Weights of a small transformer language model: LayerNorm before each block.
MLP neurons of a small language model. Each row is named by its layer, matrix (up: input weights) and neuron, and shows model dimensions 496-591. Each number is 200 + 30 x the weight over its row's rms, rounded and kept within 0 to 999.
Before each neuron's rows, "fires in" lists the words (lower case) most often at its 100 highest values on Wikipedia text that the model never trained on.

fires in: "in", "number", "no", "hot"
L5.up695,188,128,195,227,204,221,220,262,195,174,226,228,240,213,236,189,184,160,192,205,209,203,222,184,168,234,156,162,193,162,155,188,190,194,207,254,200,187,204,255,245,163,139,204,243,189,161,193,264,252,215,211,167,202,194,208,235,210,214,198,239,214,211,213,203,226,202,185,221,222,185,204,200,156,214,217,228,187,209,218,181,200,199,200,153,204,191,209,227,245,176,146,203,147,148,225

fires in: "both", "between", "the"
L5.up237,144,185,165,202,170,208,238,207,218,189,226,196,216,228,171,187,209,205,184,220,169,202,214,202,161,164,212,205,173,179,224,186,185,153,181,132,232,182,148,160,170,211,209,190,175,247,234,255,203,162,178,160,175,219,202,218,129,220,171,164,167,162,175,256,196,174,231,201,228,190,192,167,213,239,222,189,159,189,170,208,221,250,212,224,222,177,178,125,218,190,233,211,164,220,196,156

fires in: "the", "s", "public", "a"
L9.up136,183,231,174,177,154,220,196,180,181,211,184,159,259,198,181,217,217,220,229,206,206,196,184,205,146,196,229,260,218,179,242,237,209,238,163,224,167,193,243,143,158,215,149,189,215,211,215,207,262,218,263,146,152,221,200,236,177,155,198,219,218,178,282,256,164,192,202,201,219,227,183,257,150,192,137,147,189,274,216,192,182,233,190,235,229,169,138,252,186,192,246,211,186,215,176,192

fires in: "check", "licensed", "mix", "production", "soundtrack"
L3.up174,211,253,216,178,243,205,201,189,161,188,182,170,201,203,184,188,198,206,183,231,203,189,218,193,197,160,196,234,189,167,213,214,209,165,190,183,155,198,187,199,192,250,240,207,165,230,166,191,231,169,208,206,181,178,159,178,215,160,211,220,179,211,201,212,212,193,195,169,161,204,169,236,246,255,234,198,159,195,228,232,167,172,195,190,205,195,183,204,210,200,251,191,219,214,148,208

fires in: "0", "9", "4", "5", "6", "3"
L3.up778,236,173,219,186,195,249,184,188,286,197,205,207,266,183,242,165,187,217,228,232,203,194,248,160,219,184,226,180,250,204,238,214,214,157,168,198,163,208,210,170,130,132,192,221,220,215,189,201,134,291,184,170,202,123,270,212,213,182,221,183,189,190,166,172,230,212,234,209,148,211,189,227,173,187,173,225,194,200,183,186,211,177,127,216,154,181,239,218,244,179,189,172,162,227,195,233

fires in: "to"
L8.up536,209,229,168,218,176,175,185,173,195,160,228,236,152,206,187,206,208,227,238,168,216,231,202,158,219,260,184,225,132,178,224,193,159,207,192,190,233,112,180,175,161,218,185,192,184,211,164,222,212,228,229,173,232,264,200,200,196,204,182,191,182,181,180,248,173,244,139,213,183,195,166,258,209,227,196,153,226,173,223,198,161,201,154,180,213,205,195,183,189,208,233,228,192,202,170,224

fires in: "0", "smithsonian", "education", "ru", "notable", "victorian"
L2.up78,218,203,193,207,178,216,218,270,209,163,204,191,205,154,279,215,190,177,162,166,170,214,222,202,168,221,138,214,176,196,196,247,217,147,252,159,239,173,204,215,232,148,190,229,225,218,142,203,224,228,233,157,200,191,201,182,211,183,202,234,211,210,219,220,195,166,202,200,208,175,251,239,184,213,216,216,230,173,201,197,220,211,215,220,217,256,184,221,168,216,169,232,198,132,244,178

fires in: "he", "which", "that", "who", "she"
L8.up297,192,210,208,190,210,249,194,208,244,251,195,194,159,186,195,196,196,247,200,214,197,205,170,201,172,121,197,155,129,229,246,186,179,197,174,215,182,190,223,210,209,194,193,222,135,187,200,195,227,186,150,186,189,165,185,208,181,247,251,165,171,207,147,212,185,154,195,186,183,252,206,217,210,201,198,189,205,170,208,186,220,206,221,213,199,238,235,201,177,212,228,237,223,212,190,211

fires in: "the", "mayor", "as", "vice", "chairman"
L8.up1264,233,197,199,238,194,204,199,210,186,173,230,174,215,242,233,261,187,230,212,225,166,204,140,197,206,264,240,195,179,149,260,133,213,204,192,175,190,180,201,254,220,212,159,173,187,202,264,161,197,169,207,193,218,242,260,210,199,185,169,172,222,213,194,195,228,186,190,216,179,236,211,190,195,177,197,157,180,252,201,155,172,181,166,236,262,215,186,144,211,171,140,240,231,115,160,210

fires in: "september", "october", "november", "april", "august"
L5.up985,197,232,211,194,238,224,264,185,196,146,186,170,222,180,184,238,192,212,227,197,210,226,223,141,233,228,241,179,202,189,198,243,196,199,262,224,186,194,174,261,238,214,208,241,229,213,175,196,199,266,216,203,249,230,214,199,180,271,194,196,223,208,235,206,200,160,229,201,194,227,269,158,164,196,157,205,204,211,184,219,247,272,229,215,205,220,201,184,122,142,153,198,175,171,136,168

fires in: "february", "september", "december", "march", "january"
L5.up540,227,255,174,207,191,181,200,160,264,245,185,253,183,230,196,160,228,232,248,152,193,240,262,155,215,213,205,234,153,156,206,232,239,247,178,189,184,182,204,218,172,145,186,197,190,205,136,222,239,157,155,167,242,186,230,159,167,253,175,160,158,173,183,189,241,209,242,230,211,180,247,232,160,179,183,233,264,171,202,185,228,201,204,217,225,185,154,239,140,220,204,208,182,203,224,222

fires in: "all", "number", "top", "both", "no"
L8.up480,194,201,148,195,176,248,241,218,192,255,195,184,226,220,158,163,225,163,186,208,177,245,186,217,194,230,250,188,210,187,152,176,138,194,218,193,182,221,204,235,180,194,166,162,174,222,207,179,243,219,169,216,221,174,186,191,235,190,271,168,226,245,174,200,211,222,284,202,273,206,207,192,239,190,226,171,256,234,212,218,177,195,185,195,246,221,196,180,245,169,218,187,182,155,200,168

fires in: "l", "on", "w", "from", "ultratop", "the"
L5.up1279,215,179,248,178,170,252,190,216,196,178,204,219,195,216,206,176,244,150,194,168,198,181,213,205,234,183,212,187,189,232,258,205,142,182,181,169,195,204,190,230,202,181,213,188,179,170,229,219,226,221,164,205,185,207,204,185,192,232,209,179,208,210,166,197,244,169,185,189,180,209,193,267,241,190,205,200,203,233,214,175,153,187,203,183,207,202,191,226,227,216,195,144,165,199,203,151

fires in: "august", "april", "september", "june", "may", "february"
L8.up851,188,201,185,200,227,205,207,170,188,181,240,191,194,207,158,220,184,203,202,195,224,230,211,201,225,214,197,223,199,160,207,174,154,205,193,196,184,193,170,226,221,238,225,192,198,191,210,237,151,139,267,173,219,173,195,198,192,177,203,192,180,206,269,213,199,195,212,243,200,215,205,218,234,193,181,199,247,190,211,188,148,217,159,205,229,227,194,214,183,244,205,222,226,177,195,208

fires in: "4", "2", "12", "3"
L9.up71,258,186,158,215,231,240,117,219,203,224,203,202,165,230,194,184,208,155,198,187,247,185,191,240,180,166,152,159,204,224,205,221,233,212,164,191,176,209,203,180,189,206,176,190,158,232,192,181,163,189,162,172,217,201,145,197,232,177,243,180,189,183,170,251,196,236,190,203,128,188,179,180,169,191,243,232,210,98,172,233,181,188,181,256,239,183,208,218,203,199,219,256,153,215,206,224

fires in: "that", "what", "one", "which", "who"
L4.up135,185,173,264,187,224,176,219,197,189,226,173,205,178,158,196,161,179,231,208,239,190,192,225,195,176,256,129,229,192,184,219,179,191,219,233,194,198,229,221,228,233,222,228,193,209,150,157,213,176,193,180,207,230,210,187,205,202,167,199,207,213,205,171,205,193,207,206,220,211,197,222,205,191,205,240,207,179,192,221,172,191,181,235,224,256,171,242,167,201,236,201,206,207,162,150,192

fires in: "other", "different", "such", "same", "not"
L2.up934,210,243,214,212,235,182,214,181,189,170,193,197,163,218,179,242,175,248,176,197,212,196,139,232,208,256,222,210,182,213,206,227,208,226,190,166,185,246,237,193,240,159,228,213,203,228,203,199,165,227,171,181,178,163,196,214,197,281,171,204,164,168,187,161,209,178,222,201,205,143,192,226,167,187,185,211,200,186,227,182,163,190,163,172,204,217,208,236,133,194,194,158,170,178,182,244

fires in: "february", "january", "november", "october", "december", "september"
L5.up934,176,191,218,181,191,225,195,240,169,173,241,213,236,165,201,186,225,238,235,194,217,174,247,207,203,204,259,174,155,197,190,184,186,187,200,191,168,224,205,253,213,186,251,191,246,186,216,180,205,212,234,183,224,160,120,166,195,162,207,207,195,190,217,150,210,272,226,153,225,168,240,148,181,189,168,173,202,201,242,174,247,150,232,222,202,176,235,212,197,193,197,195,285,229,216,231